python train.py --num_hidden_layers=19 --hidden_size=256 --num_attention_heads=4 --num_key_value_heads=4 --head_dim=64 --intermediate_size=1024 --vocab_size=8192 --hidden_act="tanh_gelu" --norm="layernorm" --norm_place="pre" --norm_eps=1e-06 --positions="learned" --qk_norm=false --attn_scale=0.125 --bias="all" --tie_word_embeddings=true --parallel_block=false --init="normal" --init_std_qkv=0.025 --init_std_o=0.025 --init_std_up=0.025 --init_std_down=0.025 --optimizer="muon_variant" --learning_rate=0.0053 --lr_mult_up=0.993 --lr_mult_down=2.0 --lr_head=0.00607 --max_grad_norm=2.0 --warmup_steps=200 --schedule="wsd" --decay_fraction=1.0 --decay_shape="linear" --final_lr_fraction=0.1 --batch_tokens=32768 --max_seq_len=512 --doc_mask=true --train_tokens=430100000 --max_steps=13126 --dataset="wikipedia_en"
MLP neurons of a small language model. Each row is named by its layer, matrix (up: input weights; down: output weights) and neuron, and shows model dimensions 0-127. Each number is 500 + 50 x the weight over its row's rms, rounded and kept within 0 to 999. Numbers have three digits each.
A block is one neuron, or neurons of one layer that tend to fire together. After each block is what it responds to, as a language model described it from the Wikipedia text at the highest values.

L3.up699:525533459492464560513546538548503412470540467382501499463459428505572474457457589441518467491506508484420492432570562456462473489514430527522444490451577512513492518497579532463473524474532429456575512515481600470482501521457508481429568457548460492553563475478568478512365579538508510553506448411525494496433381490526421490571517389513442452560502526532498476519456528482484565549498
L3.down699:535527515468498516438449455443462526435466518488389446510488476540510594570566414483492464526491544515433575529588496463439500483526480564508430497468532528476470520435580488574441473400587504563470541489470533458536497468532481502478498466480546513510475443556488460450433468551509520495473597490530466485488509541518489545444491497454519474507482498564507567492425582479513531471461
Responds to: Date and number continuations

L3.up756:529458533445489456504463531438588508538524444538614536518515513531550528523491420502520629435423509421472423530488443413515482507540519407441531493466460487482415578491433482526581595429469400410520499386558421459407493528497477470507586498497453490536481484562561484395532541520589559491563591456506561399455466456546538525488508517468518523457538532568498505495466529519501543590600
L3.down756:448454455542595489478470487550507572494497520547571493505501474492502522388495544444551519543477514471515434515496569557568574514597520498536423507468513546581544440450499487478487573415523549462518493587566542565506482571487512501455558419506489532508449508465462454563561519506451463445523541486457520493562487477469551498545470517560540553467426475480480474455459398582511552466529
Responds to: Second fragment in split words

L5.up63:513474441542536543568532454548537473446517444472562440506403408528573459520505542464625470530498369532540480455447485558535556519526529446556438429409514485499524517459498560531519495486479600520575502417563423524483506547431435494541434528438499505533547527555523522531476434525452504467617480502491465512514614484493559418534460454505565472458447399436504485453563467470600501454434
L5.down63:426479416479468460587521516440505513489461435445534484444405538569394495528502530537438456498532588460503511524522459469500427516429426475520521411587506574442521456619505482510505427549405467357561523530590480546514635543459499625535549493520469573498527578472583470516481493410574509562557584483444500495504440509552538601443465474490479444502447534432449503529477460455437577527500
L5.up333:461443486457502499483545436602515578488527509527522447507541426459522503524486584504630526470399478447559574466543635500479464533507561391476490591607552570502481497536450473480437463465452546544505472447433521482588509462468576495457592519468474474437442495470438486530562485511490484438512509509463470472425572499548538571544456520463526459593537578532411487525565478588467544508506
L5.down333:504512577519557435482590449516655490547537510511589502515532454526476495437549455533533523558484419370490411556572519446505538522551454557499464525592546514480503454540545484528549469389500572473437494560469457403469466486544492567586485401493493494516444487446486445497507520508455472491460497522522438535538598457513481510521585490527500483523468560488428458498485475575448542496513
L5.up385:492458527535449534494499546591468542463419479505522618477442576389500587435520516528560414483562414415486471402529464501473510448547537546462560512533491570527634580495486517519466480545549571541452425455517440492510502500535515563496496413520521535480440469502450388514492436514573478476487499473373475532435505502507492516473450505564533427562482455564477622502445504519443481537484
L5.down385:522467441436554425484543540546502530505521485484444562444531434491440505520475509576561514340509513482492425485436544480648461541489429460395585491550449537526470466499531553579450490491509599480565524539458515497471559475470542494553491505408514430555557576575441591398518525564541427442454514547580360534481494496586442606606576424612486538557466476512442563560553468486529482497572
L5.up845:487533507441527543384534488465404566481509522507642557454526468487505511466510486526583441579495467523503427390460504466573422578582533500543525484503553534590548477510449417501528455411450510516514463450579564473540450506520584517477543583457490519490452483504473554495459506496548517459510487510487471535501540508468482495484530503504553502410461501470459513582454499550569560529424
L5.down845:502539376491453514488577488576506540477491449496534597470469519458572501441519503464521580432482532458539444567538465552452486514520497528526490546481486521419477533538535544462490529448513449493595504561518495428463478493425442523468526456387550467644500514527479531507519398446532520444496538467498509456549551460476492508509537501504499552527433599488466599518563527478441521457468
Responds to: Inside multi-digit numbers

L5.up86:480490455471525494532507460488507488552441409554514468475476415511540526453493470594454427520488500507369512575418468492507544440463526498514433504547578523581534532495474513384619522487490553552553454517578452529448384409523508444491483426512535521391475540523426447509500437476376566529487517546467531513537566555377534472483422413561441602580516502476511491413442496588586427459539
L5.down86:523479565566542536649582496478440426474470517520400569496484573376483463511551561595441460595520519432538425507464405472548543509416449465539513471532506498481494423482499515604492449488485425519574480482514539496535496537434575476425530547556548440538530520454580439522532511505507492510581538487465504485533478441576539533463434495503528424475396435362494477439448411561511456500492
L5.up284:499526489466455555474489445511486538522497449453459473508534450463535535471468463468465534453480476614432507511393425461397568475559516532474520443516523506530480480500529580585558521521486532555563459470438504452386523465566514540464536489520458505560550524497515474532521527494524523468498455510503519480507592488452512401502451515483441408552443512420442603428477608422535481548524
L5.down284:524471508465512423469472548524523566432453473583496464572450446500492451457512473545523523546446505437616520570446521554478480539486532457540546501553520469483555469544471431492537553470520590470451460473581484489451483462478442546489463470418473559488455539422474474439399506525537488439589602485576583550513491463415617546484464503592478525489475443490499521503533526488559427381613
L5.up654:594518483383440425495451464450551535552556489471470460519547492461528445552487450401504436422534530367492501517571551502526445476457481484541512468548478459513443549456456548569533526404480498493540537521504468481527523450489508533432554551474464518473472512537564486451509543559397459510430481464519599437510438534520507471460519477453511444527521540569496572484481465508587421507477
L5.down654:450480526523463451420502476528506511471463556447500539470478517560472569488477564416523444525529447505513383504428539506585477466541519474501397452528515525551488487537553534403549497491506481418477519444635493482473450580519522544564531458469442505410491558527574555486457537509469369431518541463540476497507570545487423565610480525453496499583555558403542488573545534491513543447568
L5.up806:434513479558522525547405461540567512483489460544450429530563455432552418446450472456546468469487542564449474469432446579595448529574539528486483446433459544560444477518466423502459569518386440531469482417520540542476494497566487597474539453476526427435568535457522539529506441396485466547501567481387504522519447429503555495518489553497436540493486523442453552390456475430587484558417
L5.down806:576434569565461450539512494423552473500438581590533463551529529456432465451538531529516518518608460419466540520417536535528467479457468479448504484486518590418513601579565388501499530551428509463481491488536484471496470560546525448450497439405433575412561563450581520541450515514509555477443488520437474526483484539549585518557533471412573472462437557624512467592497558467471486468504
Responds to: Mid-word fragment after prefix

L5.up559:598549508411585440418569455543575510570475554473513471565468518560554458534519590474566535528548486556497511463442467487462462578328526412454454520501502503583528463417478488522516515483484426466500429367411484506515552484497495587511564461423556486499491508522454373508483426482549447569466453520508474593473438532402477517500569510520499518509453462511479446470459514462528440514480
L5.down559:497570598541463573565493476570455433531490530458513520478441534432528496527510438472482535419568539509460459518506456504436507489498475490501454487458490477540551457544473489527481459506568457514418470398458511505397458560577538518455567505486525425482512478491471454421443414464523500500471460545493536550487477552358528416498587553608557412494462453494457535433462527590568481520514
L5.up606:496522486437500533434547456444528493565538414436535483571478492549587428548500472553483577431471517542400532453514485419469417507510444433475481453435473412583510480454553609596521394573588453439531473422482511512520463468568532545424514557475481491479505540469477478509436452467528494543527444542480592575514517518511597489594469482419508520534409533455483509478564515455429507469520
L5.down606:527483567488573555475487450464517472470538462548482567490479459455471471565432473506552539442581427505556551518569445420564429509564535476476422476530413522609450531556521573566412521565499555552463511450438593501507455533413522459461497428439546456580449457480481504511515437557434535465555551403415451577534473547411530446516523504496504581500518448511567509423513482579440431478482
L5.up682:473514572433411530501413551510521481507454546475529523492476542419507519549441465428475504463495477576469496429418463424515456537564512548501496633536490521554479515491474480447474486547470590537576468488488411476520524462536507523646492469492545451447507419466540510558436538528516462540532457493454459566501396500434551534473527521518526554546486473477462507451450535499493499531545
L5.down682:486458449611566486493568491627509372454526490560457532486524431444496458499418467488472507515492532477533547515526522453567528451517521488521480472516440463515590523500514585582519471477523399446426438635403487531601486562480455500451537471539513574406493618550568480553422553487516549535388506575465530561553568436493437515502522456500480474498528426447511532551533531521553490467479
L5.up833:462493497521497486457512589545486497454542545504513608523388601551590487569454489563579583518522527498486496347534517376535493453537346479539469444455465455542460524450524406481477471509531489503459491541464433471507518486540569559454556463490527516526487518576483367535464422551469388559437482546523487534507474451506483541464504530583466556551577530515566534483389469481446434482507
L5.down833:492499434520481569434602531472431535521472480529524497454422541458378499489495539526412467546490534496526442536520445477421510479524412517593408506453530559456536582463568556489546549514450508470550515602607463537466497549488547481472476594468424538485423497562513501593447405551426457474524574422515412506541518529554550576558536518440494584444465430480485450510432521526487493471446
Responds to: Month names in dates

L3.up327:482533473471499514475489442554509541521515464573512517503487574475502418536517454471500450592447573530411524507533509509531470554524495496497559496404457489464403549529458445482480542443498548611521460422465466545535534580493396563488551615476587464547422526497531431575481505480476488573444483481553541497499597405576393503553467484517463558470504551520464425436414568576491538414492
L3.down327:517442469476440433479478526572499468503388480500479510482499431612440379491543380456502494449492536566534588556455518385502499466472535542492558526492512359438481517446437484517519589439542512480552519458543476541458518431354530564574461339501548482527438436567491458487495461623520402370539510538502513447527542438532439627616566499509523492441539401482455549448486489515568483498532
Responds to: Clause and section boundaries

L9.up369:490488513431458512509548540481553535390489495520520524415444501463511424490511496428520433567494509622486559449453462622473553488531467507604552535483540520561458526519561476480603477464504488420503414479489485556544458525523514468501545427519482635424514533575466468492406482531520437407467514528547514412463445518536580516448524488559590482509502511424484491512438456465526540543503
L9.down369:551514527486382548473531583545527497534488527583453559500530561478487494530574438503436483448548537488493488528563572365424539528532537449475470518538464491597411477540568502593498489430489588479426556596550555538512451452538576565568529416471454446519464645508509524433390541491474433552469487519578539463465535534529513565481484463434439508525501477501485492477380493569558470445508
L9.up460:544522430448429475453487498421518421479481557526467431443449472590433488441479609417534533484430554520434512497510519490432464589524564484490450479414488643549464590420526400532520520667491587514502465582442480580393470504453542550419583493435580419470429534483523458501386542570538516489497523456521442528516546516474511504511464551482440591493528536438518414452499499498541471530540
L9.down460:462422524614552547513525506525404547455535552616529454417507503533613474481509476470409544393593490499497495536573464554527559513450400590405566654492462625489527509478445565543490573400430505482528487554543521546494583584520467532531523510520536514551542498433459480481491593455476524434521502452595637464543420427462501433543433536507472544469456573525521488480484442513525462543489
L9.up715:480497470515550517446436533521505514584440443559573494475485477462538547439552466526406498538531391520445474573528462538502548481447532529502414495476584492543449624520478506520466511483541451517586523505548467562360473423526610479496474498477485592589439534513526419489453432512508445520466576454543512456460572538504621445450468426432426440577419458414474513512443485509520503532443
L9.down715:482511484456451455585406485485596528536501467562476491444564539459467445465482457556576498436595530532441478534483412434533513599412548510461495548505517457521452546584512497607499504436545500493589543484524492453489495507592506542483607427513466482525423478565442420520503479411468519533461461541509507491515510457465630569394468445471522542608485472435533495539433503564482554556422
L9.up927:532520439499523550547422475497493587451431521543483535513464517498533449574501484409585480449469611494499468481454500487486461540477554488507516396484417562570475506471539477513472503523555521504492466490441502553503534502468476502506528441451515521527531533457383553491401463529563433475449581574504455533500538518492577472556528447548605551508477523426434491545486489552467472565580
L9.down927:503448539469499534509592522497552541440561461515527580511471576456453429421491570451463590437478522485418408582569550515475516547520543526516519496475471546382479553575524376545503480619441473596489477456458523541512490470513488502477510551465546463518448547469485558451518484445534533497437438510549537515516524396446481477519380510609461524518514483555468478519560473489471542477511
Responds to: Dates before the year

L3.up825:432580505555428478519508496483506393418469509520471527535496507508501502479587515540552433519493478488471568491570561437531515500508496521460531478548581464509491445419476425501506434469495529486513515527408601554489466469444463551520530484539488523478495515516426491532466457452445513540451434549431439542515527480503551509459481442405498529487546406423519452569379486565528457478545
L3.down825:471615510516464431492421556588491478481536471522507544540399436537531453450537513616523445549526473506529490486596544494540406562522483569559525469471548494519545423467461504551509480501513470384574457487507431605372508444460504512538547476600497451495438530510441532568568560476466433522455515432540455423428463501593431451543499385455484578481533439477534590562502505539503476532474
Responds to: Table cell boundaries

L3.up794:538470484465514466540381500507448684450540575539577473480422542505473550472539495557511447534527500507491443498471504530605380492507521496493529493479486513482586507567516464550587478536460471487503464522549525433459592520459513563556538483443570505503511415439460536514469488596487485430511504476481443525540551451466586470451518378491522535425381513629494521571514429565516524451402
L3.down794:502494477493369529449502544459507407407538430482479463454510366442551532579473516473592496505585570464556481538433515555474504462436487488543508523522462565462501487565584539527492481457536525510450469511538534544524422435477556497463590542562551390384418594455458468580476497402451502456549522478423486464486387515425460490499525499540556436503515520534506589419556587544517419459442
Responds to: Predicate values and amounts

L9.up29:454414472496430471549513424553488448488465459585466474507535439481464434546491499567575527380539479429488583381513573494542587445410535565502496504581445466508457520433534491522535450504591521438520521454529497484509431504455466584486573507554443515545474521477562547503539426508417540536488569500478535460418495501519521490549392529408472489431540489434533457601441466568589504478560
L9.down29:485528426420494488520500392555513519576497509452466393472428518393579488445413554534538571446530497550434443566492558587473464470506552566414511443495473492522488527507425393525467551511501520550510526593507527558542497498671559555409534546512516554469457536459538510549492491442532556575534570486531533483576509434556555470520455533570407485469489504419561479566345585506478429510415
L9.up508:490474550540401434537561552577659475525444491483471482557523493473511458476535581590539517595459554465424460499550470343453491478467597533462457422518516518556468505419572469552493445471491444486481445668524602511503469471404474522533498470476496426508540515472437450455523449542580484475391502474492425439406546467473454538470576452425503473462399491413507440481501511586511491464482
L9.down508:490496525629522514474546510472571478430503536501451518481359470528533529547513553467484483409511608469461481487490606499437473491447599526453531482439476498409433559490525634517574519573572521501528501514545453481590595545554461463508369418549576512504519483359523460467531503435432384538483521504525446572500435451467520458476513417538479489515546504485473471592503479506460514451424
L9.up578:530499584567507532551493498527545454477504481446544485479468597575472521505525527481558542461448507497503549476571518409558447534492528421517441487409474454506489592431468595454557449477538499557538485531519563554419579412484527474529512487575515402475392485540524546492455497551425540420477468438487535451358420476547556497588543460519419468492403375429435445426511427518534517530440
L9.down578:574555497471522444506585404497488457471564555529514527359625487466470499511438466543589515576546554489513448527524469530433517521498471480438484436549442550479470565471518502428416484585521625489469386438472457473483546572531451544514404430487507557522479533451594444489517474465484428525484576481523663595563539520517505414543550522515477497413489461576574583616462474513463538501522
L9.up634:545324513491569439472514579544568500443527451575560494509471524550519467499535440486589616446515439478524583436626539418515476505550560557420487447448455496541484567563474525459489437485459466528479456500490514480529456446478591484469529461482514513466524425480538522557554570471563563459457473463491410479564497465411432455645531374402429521544521419554476475422484452527563435503409
L9.down634:516508600548518508591534470461510495504603586527439543560397514553527503575474480517420503540552512407559426477550528532481477425473335523432554514558639540457527478449482412488472451535465475461447497576523378449428555541413461464540481523544533390458522498475557481570524484492515433386490461417545481548472594500595442496523601493520458439555548454510547529550482469565459492429518
Responds to: Table numeric cells

L9.up178:544468510539435529549464462468506542566477553446599474512553557569424508495518424543487551465457542439510530494478466464489470495620499520492501471483462499522459487407491598427601450461531404448422498430495420536516449490481547483551519468568495590444405477597544504512506403507582515398513526483557618514445482527536558487571492539474537483454458511530550514452392469502510357515410
L9.down178:502496484519501463511482383540469440533413558571615475357528502484502441506541561569559515439550503489560464511521486398476655552465567446536432493475507552572490569483467501577506555492473488507519516445505493418421516444476466490567532436480551408440503534525431432476547468462485470483581525538432509473500562444390507549523512479496386493431501447539527519541489529495479498566514
L9.up213:492554531452475478503455440511491537555581468549486562448435567515477497502530469555457531567460570505488451474508377427502468528523425385475392544553601551551534476419443470495563473458496497501530461401527554488529478462500485527463590496574532532470518545479507558452445557608442536486543574393356488484486540475489518417487475512517541554500496489448579472447485557466428470568509
L9.down213:476521482482466516550486457426527599408463388593484532532494530487486463511503497460447473471531537511481420486484395525426433494476527395487500540451459518448559555451514548508387510505421521603441500487450464533490435526536459526471402469516497554508540501491385568483512492435605481490489460488562490453498402542517576460556501547439514521570554487602456532473444491565441538505474
L9.up228:449547598551507533503405463548544512543485494503579496522567528495558552435434490441539548518572497542457476466503489478553494494570426494516427485536505502506402469459423527427452523491467503597567463488566453526589377385474550414522484471538583531412440477518508557491432417557431497436541532525493530414460488447477499415467476539459527511526470499475537441472422530561528455449474
L9.down228:527594540575491489483473527453510451522499432525506480473475475441527413482606509528522554543513500524469480510475494463383446585450453407531443478440447453523473498515405502484452462395501580399581563442601508446448504482528444489512466493482523504524531428521511525426554556513492533501550435514486587645546486559525537428481502509471432511450489508543535597470485494546414552504511
L9.up654:516520447522478498372486469523478453500491430493553531572464473577428540468434475444527554529568424547513435413491389480489466455567436492495434576557444471505515503392408514470571539443502484573547504487482567528547457422492554414537544513487551491483522518551537444522453460507505489542523587506436555527401455534620482525416538460537512589536565546480511469440497601514430491509514
L9.down654:473515561479476408514564629522474583453518457536480419415482462536430452577552495589475531518527463493493491547449527458529510490455494425614542551455540423458465551499567367492452464474478457558538472528577443445536499490489485474612537459424452472485503445501471552441437568531607574528563496514495530467558451459490608501472511557509394452495573480515516487407477522469505503531417
Responds to: Mid-word Latinate fragments

L9.up230:437482546465449526476494535469470529399422524488459600520479474469456550568559559520437553623497489527526468599565500553500452546572482427559482426460492580434438535502413538510367523497471479499504538464447474445450510544517467492418481561473396345491460474636545401476447562523564375497536503577465608406579606547581577487575601427540561452472455513500529500479446522483547547540574
L9.down230:502468520524500438537482452562581539477496504544569569542569545452624416533470419534528587448445539517512478466455563494558597473450426581451447479466492453468471472515502572474481463501500517510455471434448591546576478438455582475502453542582605515466492552570475498515505464513460442475482462507491471599585377513575383564409430516423524462503434469473442545432558567523433458571505
L9.up422:558517459447526438482547486572516566498485414506572520535490396526565540437571507528446569469477489496554543502519481420546519561463488508495498530447496526483426491491492549545458509486478517455518437469505559461428549613527485520536536675478496388462513587532397509598516496518491478505499552503502594513520451566518554541486510487346452562516535518468469504416495495411511492536509
L9.down422:557518495523544445509467459563569473480425387503427524447509467422548594447564555593457521444516471454474495513448433496507439498449454487512489449512566514513435507560443499496485610528415539527501429472486530532431423556526482545374576498379525441541554456550431488505536472624404415580500420555557534425508502443480578443523586501474426556546544546529511511638455494548423503441474
L9.up636:533471445563524518540464482483486590513493474464432480483563453541540401405485547531547515445500510471365518434590424527490525475548524577480567560452439453560446503466423545582459410530466563500545568458490504533539490484510448525445424518440610483526547522506537471482429491569434502472553543523521525469507489463499462438526532510416580474528453505548617549452541573494573463479490
L9.down636:567469426510525515536548522536566564532460533512536563429638447599514475449463496491560504458524527526514469544630438480482454521486523529495531556557446453557460518538501401472434507569545538490504519518444505583547472557362520603470472477485476498444522539531523604474482483600490523440549446528535453472576585582398477483493478445542437476521556490554498449403508500495512534484497
L9.up752:444493529472472495413496538569527526436508482569530535487505444609518491504598508569428481475496469504474516598460575520515512419572404563562495497533516633464488524428401483522552527424495334398500416469431423477463465554458421488512502539476495515528458472621543546608525553459422457454513506499480489529427521509508484454487511530396500530505437502496513509586421457533406592559493
L9.down752:471475460559596467598461475493532551522583614478471456489545372439552437606411496486468510548505475565535549539541523494448544529472569508434368526477561518451539455556485562452497434564474554504531475624430486433528474472446490468410481441504492556538424483493582477419513444449560443460422453562521469471542391524447363618531424572463525530565490528520444520405455547497570529557477
Responds to: Post-heading line breaks

L5.up335:591393471447554547515467556491548383378516537577408420569391495588479512446448476443507414538549528568471483507475555538545606521463498482515522501431572544498480453481545428409529435483632484479516518476509356606515536451497438454563558534482514550471479492459517519463514596479518556415511339512417541494461453454528479505426453506587452462560484526480444572495538475475515591476500
L5.down335:382487498521607526587485512482494535504495505442567496542533529532546487534531499539495494491492544476536455511580448384466451466592507567465559607388419452454545485473551493454484498531510542372448512511524430477567573463426444479493495549465552495496442426563364421524444518440540451484407419428494505517636570479463491492470553574497466439469582452539586540550434458488404432429455
L5.up628:559451495462460574496466451532563558406549458531500444539498555441515433546552522468563455591506536460557466476446467464564490591542488493465565435557470530479519402457507410456528558505583580460469454447571514502559543533528423461607538413477427524538448466504472423526501516456455527396417519503447489490576527447567564534462461381527442402619550422496514468525550539573475576459501
L5.down628:608422506439421456390501508482495501467440493522490467528510514439466350499566457533522561471573454479524403515488477454604516449494506487434513511561524545566468592464440550518618471506530524464451475490538442512497461529509491486466532437429551485490555495524465514509559486522478525501458439527414426537454545506416450476567611459483530529512445529470630514442433477516484544490430
L5.up739:507471483417435491528472425478444505450519516436529543500483518513435485460579498521540465600510536505457512398541460404528479579516539510575505628429516481526575451475480469458521513505548521489503488442495451516490489481436441511557594552525491512597416426442540481468426416512481567528544465476498511546551444449522502508459501483386534547513538525404521479496451447571512479533469
L5.down739:477538456459472431546422523515428506501533523499556549502465468479433520495639434466457460444596434503440589369651539417513565594475403520511503572450535550523450522508529433441419487488450503480469506523518389520493507501545505488577553513482454452548480507455620489466529497559435572456522468490495586508500500564473547531574493582429554576486531493494521443413571459445500548476373
L5.up937:482516492459436521459450464499456393414509539515505392531500525515499458434520569593598428522453512533421555430491472506523490472533491487497560473400488457503529465454559446439455549467489496498413496434508583492542472483496520488463572501413432542592409432503518452576526451508525522492550509527384442476481479462486494635441503540515499443501523510549449521418411449516545516556566
L5.down937:440548454565564476487482515477469478439472503477502431461490409482599511478547501442476480582554516421480442510568488457547473466557460590491416475544492408484505404507457470592487547410514502490525520501538473580539523471477551482477563566398481434480531518513550461475556532415553480508492468522530583427498452502539553382495551608385477508458470497517513510507485564513468531590562
Responds to: Digits in table numbers

L9.up64:535509468483508474433501416464507553544548481606573557493458418501443480525522508476531460536505479435573441498475514526457556553519512445471500470496444459507493490460622453397503522538444585476554485431457536520503495484438504535547409505478486553541566591479664502536498498437429491452464531604526470562479470474503515473541459508488588513494448525607498409509559542434513554481524
L9.down64:525514540451590394576612523521574536513553596525470505494489569591486487490463597443419540491466460579467547545518474482487499527540426505543597575462504483478544589457606546431505522437406520574494425491497463486525443452465388511537513490431465474513495485501513447470462476426453560552514452445478407546575476472495475497451562449537523568378551610467478396469531508517420502373424
L9.up371:542635545565496650437492452489463485497463491458546445441392507560529469459489483474502496530566525470587586548551571528554522544441423440413439487500413561501449485520462518528477392381524528430528513488415545440525510439454464509511548526468536513436510452570545487567481487518492515382479468587516426603529518558531550531468451537450545519522540541455549476462522504444516518507545
L9.down371:465466601476529536497563526522538547472575426462571481561522467514506411568491572511629546532463456490501510466584545501409439504510539521469534519564491534498423474543457471530513477505470467519602466518514386394517400460448515437501510490545468528594548460433485462529464627442437490552506464618498523519492485471513514574572563479491449600489504496563427499505546500481497528554459
L9.up658:566471369404450532382574561504454539540452473545530441508466488575480457461533465510576535390491583512489451439430588469472456537420500455480476531390569562598500517559515484474568445520573596488495537512552482485454447505491484491538546508537538498450472520391532453486432509506433492496514437495417492489523459574545576511511544465440519504563604510495491487509494476539524596520561
L9.down658:562507489472466509491553434518582543500529528489503548485484444545538505590367491544630586474479434549451477468569529513428473565382347448559572546469474540499439474557474496488474509473464530424531565527520541447445469527502511543483488496571409525522433492432569388462590528487485486553649470560529548495556485461463479483538488373445467485530597498462465556414562502539472440489566
L9.up869:446449509551463471502524487437515484485506500577489482547492481493471466512522482536550609554547406529396483479589557573439518470478496413431497511548497511486484503440565353433509511466509595534453608524470548539581486526518597501575434597502525550515525465499534494432432523484528473559431454456492486560523471480486478517488487470493412453490497571424442491500550480597564592583511
L9.down869:537542523473423564484466515533498507467470439486545500515536559514441459536555613492528506414473533498418461592593430485450542547524382534437533465479637469431446555447530458485518491540450544478484501469579590537481453441559479502629466464442633515545454440486477555460610500472499453523509488515505486526506520474468510505608576447513561491475493530513498461599499534563483417499473
Responds to: Mid-number separators and digits